config = dict(
    d_mlp=768,
    rope_fraction=0.75,
    tie_embeddings=False,
    init_std_up=0.0255,
    optimizer='muon_variant',
    lr=0.021,
    lr_head=0.00895,
)
MLP neurons of a small language model. Each row is named by its layer, matrix (down: output weights) and neuron, and shows model dimensions 288-383. Each number is 500 + 50 x the weight over its row's rms, rounded and kept within 0 to 999. Numbers have three digits each. A neuron's up and down rows have the sign that makes its largest values positive.
After each neuron's rows, "raises" lists the tokens whose logits its output raises most directly, leaving later layers aside.

L4.down457:503525379451482429576430459496549485536459548505490426548451483444466361438504514605485557536483410457481492600479458410541539523467553380592535442528422491474524526589460562541540481401501565532481554432500559494559432592423512565473539480411555482451475395525505477515476440433528537509
raises: " team", " Team", " win", " won", " mat"

L5.down339:567493548426531526520569554498415484470525524442514491477580469560443576435545489471551448508434487559455478411571486482437527365477588473591463485579536478471506602468467512508517438540511539499384548467467515442542519552457536395432426544526471504505467417573470415475405500488458528479
raises: "ric", "ruction", "ruct", "rick", "ition"

L8.down696:466492517563509539501515449482405477468444463452443525625518468562506454507474549465420523629484410514450487492545542530448425617500457491508569534417486425539457385441551488512502560457494517442562477487585464499526470529552485474621424522436533578494443506537505457451488482546544452492
raises: "h", "her", "hed", "hy", "hes"

L8.down530:445500555496543460514481471464498499499461534552493573556534481457476538458484511543492475626516510468481483499500446578516401546438511486537520472468528449443523395471488371463479502497549502505515522582441464571436551509546510434477461511565545492468533467528581407501483598456450510451
raises: "is", "iz", "ise", "ity", "ization"

L5.down764:537565490490510515599543539476476423513469568463633530437450497472530481500526535479511534446489593573475542542474524538565468521507479535485552554450465507499639449546523560577537478651487571482635533437504551494461583425530561497541426487452557580455472486519457458454490477508466520590
raises: "n", "r", "ll", "l", "s"

L4.down304:470465457429532473471467511629529591424514431509493603428570548411498531436532478515591498538529499502496401500565503446540566466445430512507457511493441469454532502484469541569459414467470581520374498575501605468456412532365551509456487550567549458532504487637639481478536473519443551415
raises: "ording", "ign", "ident", "urs", "up"

L8.down576:576517504534492563597522563504556530515587360463546560459628566475440518588502494468485579480476524488509606507465460556561515480488552550472455439552405480519451497423511526409496491504548493440397551635522544539440483471484386567502576512577482487513555584486440450542439465559497517461
raises: "ator", "ational", "ative", "ating", "at"

L2.down214:470467497587497461560559540514536497516440484530505504537545491467611513462434486491552559534474473496506445516497605465551450563397611441512551484578624497535516528483526453465446498456438450504456472460460516501575542522493444519463510463515439523493397496373494538559413499458606455514
raises: "ce", "cept", "duct", "c", "qu"